Weights of a small GPT-style language model, trained from scratch on English Wikipedia: biases.
MLP neurons of a small language model. Each row is named by its layer, matrix (down: output weights) and neuron, and shows model dimensions 0-95. Each number is 128 + 24 x the weight over its row's rms, rounded and kept within 0 to 255. Numbers have three digits each.
After each neuron's rows, "fires before" lists the tokens most often just after its 100 highest values on Wikipedia text that the model never trained on. A number after a token or word is its count.

L2.down393:143135125107109144071110165116136098136114125127142135123135151139147156135138166093128116095101143122142067169122139165143131105104161164167105138136072127132143150128184177142132121145116115119106105141135122106126124122143098138117125155108165126141116157118151132121155150134146105122
fires before: "4" 26, "W" 12, "3" 10, "5" 9

L2.down559:145111088089126128116133143149097165123166156168117134126091102142148107142244115134124112111144095135115130126112141026128127121096152092147129137104175123115131109133116127111179138122126127114087131134175137124114137121145111130114112141120154171112130186113152095116122110130144142145
fires before: "." 19, "0" 15, "5" 9, " |" 9, "," 8, "9" 7

L2.down84:088151132105094102095119123149095139094150139105116163100156163140125084118107114123135141133106159094142092138120077146125138079117184073118142109127135114124132124139141124100089123127137158155127130147116147083131150134116113131144140149085119167114117136116117101094094108099142120143
fires before: "0" 48, "1" 20, "2" 10, "9" 10, "8" 5

L2.down201:122150136094118146098163146127118137087129131122104126131169136140126125100151118163128125117098122133148149109123149116108176170128149123148110129111117141133121175172130143114128148111149178103224104134156106128105086096110109122145174122159108112087100142111134100159058102094179099132
fires before: "1" 34, "2" 12, "\n" 5, "7" 4, "9" 4, "5" 4

L7.down282:109108131121108155156176149158104093109144166101128156099108147128127152094113175122163138119159137124111133124121120128176141123148063122144119144169124127115193092114105093107102142146128109168137124116209125168118134142120128101105153130131120080114109092150096071168113115121116136089
fires before: "4" 24, "0" 15, "3" 13, "2" 12, "6" 10, "1" 8

L2.down621:100167161109123135144086154131131090103116069160144143144072105132125159176128073142095144144121113132155121149151161124100119134104103150069135143171116110079143104156109132136160119131124146111171104080121120094150150110106115142131127118089113155193118130158124132122120103101118157115
fires before: " |" 37, " to" 5, " by" 4, " from" 4

L7.down669:104132166128092122163155108115111166160149134158110130111126122144129097148149113129121151129141138154132145152135116147165145117106100105111152110099119092170135132137139122109134089144136101109140089105123139091170122121111163093150109147140111183155138111101113122150146137108117130081
fires before: " |" 34, ";" 19, "3" 5, " –" 4

L7.down21:127126112132126094119121137120112157165129136137143127119129121144125112138147144080135157130116121168171077142158124133087150139100115162114140112107128134169107155089114177168144133127164110128171090154105149113078145112104126094082118140119143149092161181153096168141131119140150118156
fires before: "%" 32, "\n" 19, " ±%" 13, "." 10, " |" 10

L8.down462:077097126121090123140128125160144166111098089174161131128058106124136122087106107096150130108116166137138147118104135135134109127137108119105145104159148149161114139167118123109055098156152107083146097114144164112138116114141138152160150116115103138153122154141118126131115126100112181101
fires before: "," 15, "." 14, " in" 13, " on" 7, " and" 5, " to" 4

L8.down434:183126109132133107122152080168138127078101136106111154123171139135106105144064145131115137145140151108107148138111117185150121135144143143105130056131135136126124103152159140100172151145141121129106101139134135079109128121137112135157106140145141149136080088113122158096091122161156140088
fires before: " |" 47, "." 16, "6" 7

L8.down457:146138123134112191156098119140136107118123131136110144079127150203055146132118122096125164104117114156151117123122140128157089134153119122086114102151127110150121141151124109120160105086105122131133134131129070126121124085143119141123123148128159163088118153136114130056150071120144132112
fires before: "\n" 25, "." 17, "," 16, " and" 7

L4.down511:086141174117170126136126068111130139148112129141144179120134143158141098086136129150124136129073169116109125100104101130104134174146106160165133114153099124156153146139157128174135155084136141187143123124116125114122073121092126158157138105139104149165139133124130155130167122152128134133
fires before: " to" 35, "ed" 7, "ing" 7, " " 7, "es" 5, " the" 4

L7.down375:137121084133175143112080142143131118134115099135146154083147108141134130150082146091150149175110115136121106126136127145134154135119085119128140122124094093109138094109112124150171114180120111095112133092180141160123117162162149149107141153100146119085111129149129154122109136108158105132
fires before: " |" 50, "==" 14, "s" 5, ")" 4

L8.down429:109138145129108162112108164146132120125144078083150161126109150158108152118106141116100087174142109140123162144131119162146119102106113131103162092142191114171118133151157137123104135116097129164167125133101141127119102197169131113120117098135125128150078141119103094136164107090118151144
fires before: ")" 25, ":" 16, "\n" 11, ")," 11, " |" 10

L4.down381:131144134094151113125124114121098112135109104144123128097148108155089146149142120096124149126123090125138114120091132083126145159128148116135118172130145083106120065172089101151086150107126106078110146153130148165154072176090133144076135138138113104114138118149113131092080094128103135106
fires before: "1" 33, "2" 24, "3" 11, "8" 6, "4" 5, "0" 5

L7.down569:104116134080127095148112137142132153116141140110110116107080147154137144129127156098112090112137125126149133129138153097123135120131112087130138112189132121130137139088124119090083123097128188131120131122124123131120139165121103163159155137095148134092096129118122106132152126097098085147
fires before: "4" 20, "3" 19, "5" 16, "6" 9, "7" 8, "2" 7

L4.down410:070107106164110158128137131160118119098096134113130117117149159137165135108123187101123124107109094108168104137131128109126143126116160109156131160181105142171177099171166122113150115075160127121118132160122138153117093103120137147119126140165153129090127149160114176166138132158162131169
fires before: "0" 21, "1" 17, "2" 10, "th" 6, " ft" 5

L4.down342:077097093127073162110134118186157119116072160142158134108125143133144088075146138127145114149130117135141168126098161106129155116150124110143116111177120100141128113132074127123124114056150107156115100162194120090116129128126123161168124096143159140092092125106135138112134081124116104140
fires before: "2" 19, "1" 19, "0" 18, "3" 14, "4" 14, "5" 10

L4.down167:168136125098149135099090127150162086164117153108185080140106149144137109141131133103156109157160091131134160149110112133121123094130144141134093103106125085192138121152139134097136127162088073139085105107125083091120115143109118153149105105136117147127124163138151088132134132136183128117
fires before: " the" 41, " this" 6, " being" 5, " a" 5, " his" 4

L8.down76:173150135175130158140161134126120125122132092090129150154090109102138131121177167141145108123135128139133136073139112160145158153107122122114120137151079125107086118081163127136156095100127067104135177109095088173139194153129144124111138130131122091147096124123155105150138126128118120107
fires before: "==" 26, "===" 19, "|" 10, "In" 5, "=" 4

L2.down602:150072109120118151121115106101152164140107136123111114101153105091109117095169128137178127110150119104154101134141133076150158099098114140113175135153149135135136107133115121150136131135158142107174130110164127161113116151134147152145166112095185141122126161110124115137146136126138173131
fires before: "9" 65, "8" 9

L8.down277:201137141158140146162153141108172134098095106103122154145050131114145112141161150133155125125121112115181112111119123146138134109111141138107104138141078147139101110081138137121179079086131030122120163128115084150141167137141146138126141111137148124155100164129165133126146097120150143110
fires before: "==" 20, "In" 12, "\n" 11, "The" 7, "===" 7, "A" 4

L4.down661:142126135124171156125136114139143115135123125158113147090131104126107145131137105123144132122143140127120127087098133093111182134117116133139140159101117084121127104100135169138145150113118076099096152183159132154139124174093110140102164139154128099131142155120141115144155125073145160126
fires before: "1" 37, "2" 33, "3" 8, "6" 5, "7" 4

L7.down654:122168089162156119162123124123159122123105124099150150157102146118138110086135139135150126104100112101201108070152116158124117110134142149114084151120063144127152105112123134152168112089165074128144153117133106151146149137134126143096148126126139085136115149136156127098135086146145174118
fires before: "\n" 52, "4" 10, "." 5, " /" 4, "---|---|---|---|" 4

L2.down325:112120163100078107103148115113138137152152099152101157100117147126149112116148076142114085122100129177157162146139164089103165092122162106152124137107131123142111142125113168124058132119151091144142125142104130096129131124138158142211105120121125150114143159132184165088141094112146112140
fires before: "0" 21, "1" 20, "2" 12, "4" 9, "5" 6, "3" 5

L2.down243:119151147164086119135123136121139102115119128079175138123111153141107148098053118165089148149145152117119085177093114156119119126085159117147152155143151128141146128110142143128115158116128117135139081132165118128147149056160141163174153131131135105155122135151162116120104131103145135158
fires before: " (" 19, "0" 17, " " 12, "3" 9, "1" 9, "5" 7

L4.down226:122123112177145148137076167110160130105136098133163108102122135148090128115153134143133154156137102149154115182130125119081094127100126150109126104123122096153144127086144167118134095127161150127153145166150137132113144082103095103129151133082105156113116112136167131108148165116120116113
fires before: " |" 36, " " 15, "0" 14

L4.down359:068158094125123141160114110159142131095102164138127138096162148076138061041142121144158123135097172108139148141169107096145093132156120116118137120137118113177165110149115118158143140100127160119135156114085119145134130142126117123112139115119077123074109145105132148102118123135139148131
fires before: " to" 19, " in" 18, " by" 14, "." 8, " with" 5

L8.down470:164122125133166132119120196090128107128142160139125157071184146114063103110102103136131124126126108079140090116141146143138110147112159136120095120141120161122168132119145109110137061117135143147142128082140118107117094058143136127114127125122136076123147076132149160142121156175159119117
fires before: " |" 39, "." 12, "9" 5, "′" 5, "0" 5, "8" 5

L4.down415:128145109101206173115101138141145143109113116141134106177124136138129101113156125096141145110115119179122095167134133125162085110142099129126152145131158157115081153205140140130112127104116122167152145108132138086132106125119135127112107120148122105150108191118099152126138118113109116129
fires before: "\n" 93

L7.down356:174121143120125164090140105153176133121126125114115117118121151122107139112082140140091130119168081120142120144131127093123156059098111092104144166110124141167168158193119143082120069142139133124098126150157109100105114122151091152142109152106138141140136105177120141169083163136134115125
fires before: " that" 15, " the" 11, " in" 8, " a" 8, " not" 5, " his" 4

L2.down162:162167146085168136114155106149142118155132168092095134115122144107147110128130091123133129127154129101087141084056092100134127136155123124119132131119172148135177106136158075102156154119130111155073165128157134161154142169146112108093133132165121169124138136131161122166115140107113136164
fires before: "0" 16, "9" 10, "8" 9, "7" 8, "1" 7, "5" 7

L8.down599:125092118122109156114100124153106096095128085117138134149129127119201087101144130166154118124134130155112149107133119137187166121154175122126129127140132127143119083110128105116144135140158130158128143146133110093143134125132142145097139132142113167174143083122129170108173155128093094144
fires before: " |" 23, " (" 14, "s" 8, " Chart" 6, " Democrats" 5, " and" 5

L7.down624:127122095118136135173101155127093121103155138108149139112078151129102143115139182110126123170151134125106098129112130103153131119128080102117131141164155124138164095098119101109103134099143150143141109129196133133134153111124092137140131142116119096097113129135128087156151121100127112132
fires before: "4" 19, "5" 12, "6" 11, "0" 11, "7" 10, "3" 10

L7.down147:128130134118137097099085101084148142125146164100117134138123118126118102117140124116119117152149111165145096120127110158147151118119095111143119089122184138130152135109161111087099122139139144139116126139093187109140134157141118133124074120125165133145103133101113101127159186135140141125
fires before: "1" 43, "2" 18, "0" 18, " Boston" 6, "," 6, "\n" 5

L4.down749:075151094144117124140117144120154123108105158152135147116124158131144087067139097183192051114113145149148123108126119089147128132120148120086134117140122131140128112117074137122140093095126172139142086160126118102129104130121131137127120074103158133084117140114114100118112151137105154110
fires before: " " 52, "8" 6, "7" 6, "6" 4

L7.down431:141115106124122143102137115144153098146156123120117116172116133153153085138143172129137143120135173142125127139110102172102143097133156148125122084126102147143122108114217133080179130127147138132115080157127073116122128123095123118131114107132110112090119102120099174117154144116089069149
fires before: "″" 31, " |" 21, "." 11, ")" 8, " p" 4

L4.down712:117116140112133099135145114097135171084134145174153119120119131083116096051190135129156109144162128144141140129141154111171141115115099089160135090128123131102135154130134107114125102128144106130133127092163106127087137150130123119119119119137129136121114084084137125134112143163145182167
fires before: " " 63, " (" 26

L7.down199:119109107080097144169127128134123099131160167145126121132081130136111113143160153102131135134156112104194093101157136119121161121125136128123149116132131119107115159131134107113088088150121110081169119148153142130132113168146100124125161112150147113135089158132143133123123119117125087136
fires before: " |" 31, "1" 17, "6" 11, "5" 9, "7" 7, " " 7

L8.down332:133142132135127139139174106108149096139121119150133137140126128169100137141167097153093119161113143110145113123086124158121123142151132106128122129179129121130134147133150134158137166110154114124144138143086147102112127131156086134128152088117103103101044163123133135118112142143113116148
fires before: ":" 30, "-" 22, " " 7, "):" 4, ")," 4

L2.down302:147098145099129135122136090132102148169096113118135136129108121141120119131120125121161182118156120126155066132110081092102106125126071195120121140120100122144135150131122112130137104148141091159127138162120114127127073125144144102112097131125152078121152077116119129123109045106131157109
fires before: "0" 12, "8" 11, "3" 10, "6" 9, "5" 9

L2.down537:163136092137124143158127135130133135152180127133135172135114146127141113126092163148133146161144120126135112136123145166131137159124115134102118084138114131115126160134115113119113143131170082166131145136106091136107168073167095126145100079092179127142094129118162119155121128131167111138
fires before: "\n" 70, "-" 12, "|" 4

L2.down486:167106130110158147083141109108108163121119172121126098154146127117149094089168098145097152097176104173121113118132149114100140156116126131139129145109121111144175104107125138127181090150120127132121134121099130157094100096105119088116148112118162166141110120130211101110134160138147141100
fires before: "1" 33, "2" 18, " " 8, "3" 8, "5" 5

L4.down404:110139151155123131107129136086115092114143188150152141107156105163114149109125139102132077136080151148124106147157118144168142133129187141142154096121113124141144140135127129103141139119147148113137139115118194160111145094104103100151137127124150088130122155099177123142150153135134154115
fires before: "0" 47, "1" 14, "3" 10, "2" 9, "5" 8, "4" 8

L7.down332:088103107061135115162101114154112130105153127113115120113112163135136127112101146114122124120139120123150129148123107110108096127137104084108113104161165086143109121110115131108101124111129150140148169137141120131121128150098105186160137153111134119098124137114144087156143111070084101130
fires before: "0" 25, "2" 19, "1" 19, "3" 10, "4" 9, "6" 6

L2.down19:159121120130127144151108151141149159130148123121110133110108114149151114114152142138157103117133119141134128191101127125147131098135119149092099125128126099147106107077081204142170112122144110153146147083136115182136144138184119158077118107162104120156103152147196141163116105132118135106
fires before: " |" 19, ":" 18, ")" 11, "," 8, "." 6, "–" 5

L2.down55:167128127133138158171104136113157138156183135131112161138106165110135104144104160150108165144139123145170110119109115161129131142133086134090130121120151125110137134119103125123130106142146092152107147146134095133121158110164092128160097094093156124148121093117157134117113140138140121133
fires before: "\n" 37, "-" 24, "|" 13, " " 7

L8.down426:171152109134122121198082116121121093149162129170134175166140122159164149090101125116101136135122120133102132121148090136128141155119152176168114124106130127139130200101122141156135148138153145144114130112074116140156112097149177123145136146113159152093139133129121129135186088105149119098
fires before: " |" 57, ";" 10, "." 9, "′" 4

L7.down66:146136068127160200143156157100126107116153123135134149121145137093101142111098140110144160124107092125129105145120133149154122124121085115172105109145117120128120132120122148157116156171143104107127144071143117121113160136100133141157096120104077133167134119220118131123121098125130084145
fires before: "\n" 35, " " 17, "---|---|---|---|" 15, " •" 9, " Clade" 4

L2.down79:122167119084125073128154091108107132118166108121108136125131113155108138076116118125099137116128155092194114148128129156146160086066161108129132117134139117124116112134165086150149149095159109142150145121122130119123126150142154112073123132110151095118132134108143128141127068100151139126
fires before: "1" 41, "0" 14, "um" 5, "s" 5

L4.down283:102150160101118091147160096127134131137160105136192120131124143167144149090092102106113130084133120133131140161135128114099105122169100133097141150142114138153098115143121125152103108093136124107151145123067112152104096147127141123136130125126123135086126072128109155122180117148111097123
fires before: "9" 13, "2" 13, "6" 12, "7" 11, "8" 11

L4.down417:126115162153160087112151150106142116111113151107143104143157115122121129150113129112131120114192132142148170124082171129134091134094117113144077147161143157147121116112103128169154135129115142163154121103126150129143133112116149115108118100129138148127135124141196110131099151091076158101
fires before: " |" 66, "}" 6, " " 4

L2.down661:125121127137109119121126113092117152083136190130132140089106119154067114045135136177147109145128145109103117148115154135149146138157133126118145091103168109131106123117170115113157124137148150128160128094124125129119098109131099106123089091120143101117095161090143133177163125126175132124
fires before: " " 88, "," 6, " –" 4

L2.down255:115090106135140119155138129152099134121139112140173105164156119142124155112197108124132131156152164175162139123173113136111069130125114128108130154109134113149134145114101142158119101116132131126128147129176138130158139140112138139143123132098134123112114149122143160094144115076143124155
fires before: " |" 73, "\n" 4

L7.down754:111154171088145137138160117086146134133157103145121130144120120150111132107146103074126142178171143159156135109129077109111164117129107100142138136146148110152143162144140138131122164115099116119107092159124110131139108138132099132189140140092110184129123116133170157110166117143122112119
fires before: "|" 23, " a" 21, " an" 6, " the" 4, " by" 4, "CH" 4

L7.down704:077129108157134116114096115125158178146097074108099120129151095153119118110119127128150112130084134120132126145103104144105116129126153153129131138141122158150083153118111143107140149099168135084126105124186135135169150128070144163165123087158118104135139132113192153114114097124136128108
fires before: "0" 32, "9" 14, "8" 13, "2" 9, "4" 7, "7" 6

L7.down77:110105125128092082159140122102128183124141120135054137159145093074160117133144100108154119127125159167118152117120144153064141098092118167140111155100164114119158082121118136136128122137158146137154159090111102124104115112159119138161102133120150096113127165096166123128127130143162102103
fires before: "″" 22, ")" 22, "0" 15, "′" 8, " ft" 8, " |" 7

L2.down10:117139098115122143162114152142092235093136178109104130093109122171149155144169116153147140161116078102131121168127157133169114110103110076128177138145137128133114133103120168135179135134136125120196153110104132175127189114130155118135100095138139175126129146128124162128125108183148117155
fires before: "," 31, "." 29, " and" 8, ")." 5

L2.down306:106155188115116088108141094135108151076153111116055128075130174147118107112105119133132120152107124115145144131148134095140183098134113126130107140075111147151127090134137129161112139127128131105152142107108120149117134160105112110169144124117134097119116155130139153160141127111135105141
fires before: "5" 17, "6" 12, "7" 12, "9" 10, "4" 10, "0" 10

L2.down599:146095106118129162157166145168145107114143162139177126141107147138117096092145171144130136147129089100151129146172152110133114116136117175109150112138167102151159152129119097120158105120106070125156149166108104163150165103155106121158075082143129151156094136091144121157121104122149125113
fires before: "\n" 50, " The" 8

L2.down187:144129123108112136091111141095103110115137125106122138111146115095133171099132140151144136114137120115166073164124137146135127123096128176157128139093078139134171122150197141128119106165081134096099131145121145120131113130142094144151134135091148164134112168101132129130116178148158135124
fires before: "2" 26, "W" 14, "1" 13, "3" 9, "4" 8, "E" 5

L8.down121:117148133097119129151126140133099137115105143143139135061111109104151146106090118127168131125118154141152152157153132097110108102142116115080175117118168137142114156139134105142132086112120146174125097135126090157087127099126118118137093111153134140163109129068081136121076110088123129075
fires before: "." 18, "," 14, " of" 9, " and" 6, "s" 6, " in" 5

L7.down384:137174152105145140149122156093152165135123120153146096117166113097147080142150141104130113098155143102140128130119162137111129111150169109103117158156118111158148078151154065132102150131122104124137135123130128089124126113173130174108094180108128115135101131113106143123148141114106103148
fires before: " |" 77, "==" 8, " and" 4

L2.down644:112142134122100137141094152130145093111132128118149148123103139119131105122097134116119125188147111147122108192133103129122098109102109115100124145143110073096154132134119163112087097164140129143139126150146124103119164115165157140160148120103132112186106140132154100171141144133142130124
fires before: " " 72, "0" 6

L8.down764:115126102105078153133104099122123147080107116148119150120095118148119135156127095104144135139121113148146138125139107114127120114160110129112144061138144138141068155105110121117186124108154107098143118117099139109128106133120098137114141131138148181162097140093144142073118080113091171151
fires before: "," 39, "." 17, " |" 6, " and" 6, "\n" 4

L7.down195:111146123126145127119137127144134134091126086119135147134132178111138105132128141094130129170104114111143118118092135152137152104141156110100142125135161146121136118167177146120067105145163181137109132128143151128093111146104131104148138136113129180148148145130100158099108156144140126162
fires before: "\n" 19, "," 15, " the" 11, " (" 6, " a" 5, " |" 5

L4.down460:122183134122132160185095117125105135129118133138118134131125133126123135172131106101157111114147099085143152137131112111163095130150137135105089132133116129127112128107106187160099135133128128166144169126092103154173153133115166126102116158142149146153122100110130146124167102136133091123
fires before: "," 24, "." 16, ")" 10, "\n" 7, " (#" 6

L2.down155:106153140144117156139128111077125099161087155121159103126137119126154116082137115165153111172082102128148149103164083120093123126168099111107129128168156116143122155108135107118102159131082108149175094105114109154164137122113119138173083161148150092138093109090129092121147151106133128126
fires before: " the" 19, " to" 11, " a" 7, " by" 7, " out" 4, "ing" 4

L8.down642:108091150146094149107128141119137148160127149172119144107093129105140121097171136095139115142110151147151140122162151106140136120107127133164131100138123186090173114141150125172086126164112112133130104146141127133090113061124163100112114093156126129102162145128092115123129112120082146118
fires before: " as" 35, " to" 16, "s" 7, " in" 6

L7.down532:120122082150132176131114130099146126130118123098120124145148130108118099125170166109149129100110103125147149121173110104162113141079138144134086112117122122178113142154147144173109106133137145119114130085093143136139126095139115136137118112110149131130140168151122116098109131124113130135
fires before: "1" 31, "0" 13, "2" 11, "9" 6, "\n" 4

L8.down211:128108125132132140134117089142115157142138098145107121119159114150120112141120114160127093083096130099100119093146131124154127152090130088131159124090146127131174112133131101089143166091141143100142147113120152151187137161129125162113154120137138148131124180104146158154126164105096129131
fires before: "9" 78, "." 7, "8" 7, "1" 5

L2.down35:108131194089102113088137097089123122107163140152084183130139149128137124111109105112138108081091145119131140172105097132099165105065140109129119133114126128155082126121116155097114127123119103136135145115084151074133117152149118106148135106141120145117139133134170173115113104125126112142
fires before: "4" 19, "2" 16, "0" 14, "1" 12, "3" 8, "5" 7

L7.down664:139116138082129089123140078095135098170140163124105107120165145091126160141102112134148095105197167152152143097115112098090125117110137119139143119110149142151114150072180166144116110120128130109213107116136078124110122119122156101106100155127099113147143102097130159129111109130151120115
fires before: "1" 21, "0" 21, "2" 10, "5" 5, "4" 5, "9" 5

L8.down155:121115156111115154124148135127134091143123157161156148161153080136126104124152129140123100121119125116155141139129120114157132141122118120143117081100139144121179124134145150152095129154098155161115112111098176104142125106140110092142151139175128154091131123141122120112156135100112110091
fires before: " as" 59, "s" 7, "1" 4

L2.down372:132133132107123125129137135152114150109186140182140137120088093127146124151243108114157146129140090129134143129108108057131167151117126161133132106134125137112139075157111147116170135127118088118102132116190132116123141150106128142083107119122142128140114132134121117118111100145113146143
fires before: " |" 33, "." 17, "}" 8, "'" 5

L4.down732:117158090118160136141181168108138132133129126141176135151102112124108095157165177113145146144135134168157083133141128166128139123122130145135111138153106142129110149178154137128129109117193095145139143150115081143136106130122095117102124099109169106144109116050153121128121115139142154105
fires before: "\n" 24, "In" 10, "The" 9, "===" 7, "On" 5, "-" 4

L8.down613:094103148124139176131076163095150130109169100120133131132080200096120114156116131160127097130156163106120141159162104145088155115131170125104150125120174114111114105142164081136059141147117096130152107118120111155121121136155153127115132121131115132135117136126104125101086138086120130113
fires before: " of" 49, "." 7, "s" 6, "," 5, " between" 4

L4.down621:129126125127118157104073132120176111152156148126141118143103156130103076106114136180098109154102133105173126175120125114091095169130141117131082147134126152149107126136128102100126109151128108132129163178133106110133140103103128169147112122102121092137153131126126109162138127099136133118
fires before: " the" 45, " #" 6, " a" 4

L2.down541:156078107140119151127147098118143164125172140133138148121141142100114143139134136174127153129147108119184125112108101116132148153101116144126152104120149129146142120139124124099134122123114088151121106174175113167101159122161099107151122111110126091143148085164166132125123075114150141169
fires before: "|" 41, "-" 18, "|---|---|" 15, "\n" 13, "|---|" 6

L8.down517:107160096105074141135153095135154135094115118140129133063079105178176120098111114137155124113099181123141127132164141128127159118143118133128171101113141123134115128123149115104084121130120071117146162141148152145131122136111136106111123117160171142147108148106080111108139122083104122102
fires before: "." 15, "," 14, " and" 13, " in" 9, " of" 6

L8.down664:051123145136110156137168139085124137119142157139138158118141159114163080068122127132159122176137089159142129164108142138148126095118087125109104123096149134124158132161100139110129131139086117138155149112127100151095136143106129138130124089101133149164136111094090109119145132117180122080
fires before: " |" 55, " (" 4

L8.down112:099114105143166142118121106099111149096108148143120132105151126094144077116112142093144127134073127121110120131162101158121126116132138145127107168086128171150131079112151087151149110146175092109145086094116133147117118123110140137081131157130145105122121098122115116171062145146155125123
fires before: " |" 20, " (#" 13, " (" 9, ")" 9, " " 7, "0" 6

L8.down752:080142111129122097127142110137127178116094085171135153091101096150129109098124117116149093091072147114157150100129079117132110122161091130117132076125143164146165167118133143118125067136107157127149117152122141088104094096111135107137178096163142152166087144080108117112146115099088155115
fires before: " in" 23, " by" 14, " to" 9, " on" 9, " as" 8, "." 8

L8.down1:127152120161097153156129075140127120163143140148158151167116113127153180096104165122110124128148147158137132119097116136120123155084129110125135143169114123137132113146122159095158090127125119105134137135105129135114117126185083149164135131082125110093123092121140104114165126123117072141
fires before: " |" 59, ";" 10, "–" 10, ")" 5

L2.down438:100130101114140119053114120103103137132104155087111108099140102159104139110149112141139155113166084139173085106144130147134146186107178159121145157086096111155188104142125159154125121107104150103139099145102126145097100079149174105115114122147148110105142168130129119132111158160140150117
fires before: "2" 41, "1" 24, "8" 5, "7" 5, "0" 4

L8.down406:179129120145140105112099125129132175122128083130134156134176162173089128119144108110123152176110125127168099140167113145104116158141109142119074130140128126117118130118150138175175106131153124135173132109150131104109132097138138111144118139119140155140110154125138115073154141105131129152
fires before: " |" 66, "%" 23, "0" 6

L7.down175:074103145175112135149150105122135125109134131098101111128059130077154123078124124151103089104176150127150126111124122125097121125089126091142115086140146123139156099079148082093163133114126143120142149114146153117126135131119116124163144117108168137143101161131174100147149177113136131137
fires before: " |" 36, "–" 14, "2" 9, ";" 6

L7.down655:118140071076133065113104160110114098127166128107123093091145128125109122151132086133143167130166105117188124127139167115105151105121136150105083113098123139136155114120106127122129117139122141156134129160123185127091099146103130117125121149129125148132131107136145132123125101115087130103
fires before: " |" 36, ":" 18, " (" 4

L4.down206:131133124122106129120133126085145121134109144125156159109164139112124121155103179117121081106113153093106095145157090163143121149089189109121102141148096152114154137104115159142126112131104096141098107124111108128119100099108124140114144154115148112150119134161150156168132186075138135059
fires before: "4" 26, "5" 16, "3" 14, "N" 9, "1" 7

L8.down82:116107106165080144155131148161126085216124107147105142110115170125088184143128085136134119132120104116122151103079142099147148122144122124145144131138112159196082122103135166112156143152144100144119153127137112170135168124140124136177100132122163108122148125128184108122165104116159128134
fires before: " |" 37, "°" 30, "8" 5, "2" 5, "″" 5, "3" 4

L7.down585:170141140090132078124139109127114133099080162129084132104128108097137118132162110100125158089118135137144110143135155074084128085110124107118132125156125122129133111138160125096159110135090119147131139123117145094109122101115114080126131159130122135129170091095110105102111141135102115109
fires before: "″" 31, "0" 13, "." 6, "6" 6, "9" 6, "3" 6

L2.down267:141108143156108159164120145134148144136151130135118173139107158112143105112127149172126140145149129116130123123124117164131113140155078161116108085144129119149123131125106127093093119113157085141100106123136092132113156101121115138162090078107176123127105135096162121148130117137147083111
fires before: "-" 68, " " 9, "\n" 6, "|" 5

L4.down355:081108103142127121135130108177127133102120183116129142090151114127110087036147129164147108140091155104134134148137107130138152129147124120142109140113106167163163121146121174162165127115158183131141116151111156133104068116090117147107147141107117140096125144123127167115138118160116144113
fires before: " to" 35, "ed" 7, " by" 6, " in" 6, "ing" 4, ")" 4

L4.down291:111151134097129140136094119154129085107132175109155133118128149173127131069158159113127083123138115105167132139151101123127107128144120115096123134179129128148138138079163140158108174119160141144127142124092162133108089116126148149080105137126102189118107139116102151135162129123109145152
fires before: " to" 16, "," 15, "." 12, "ed" 5, " in" 4, " with" 4

L8.down351:122171170128111189137105108114129121128097132129119149078106098128080136138108079131137138150115162111124093144146131168163129136141138114123136160091144110085192133117117116135125137100072112140111123085072117156144132089132167123088170129132149130159129110139112139102093130162091095127
fires before: "0" 19, "1" 13, "5" 10, "7" 9

L4.down491:092088109100103058105143137147115152128102168136111093110113114143105124093148103127142107122166159148149168150121140092124130130139161115128101133166101149160107139099097118130087125109109142147112088166141110118142099149087118089138149150115146151076126151088080164103123120135136087117
fires before: "0" 17, "1" 12, "2" 12, "–" 11, "7" 9, "3" 9

L2.down436:154102089097146118113105140151088175155129127142102116133109101139132122132213116153128117137114115131118125116094140031117095134090131106128127151103146150140111129092116145110186132160141138135082153126142137136122146131164153131138107118125144153111149167156163116100121125112147165179
fires before: " |" 33, "." 18, ";" 16, "8" 4, "," 4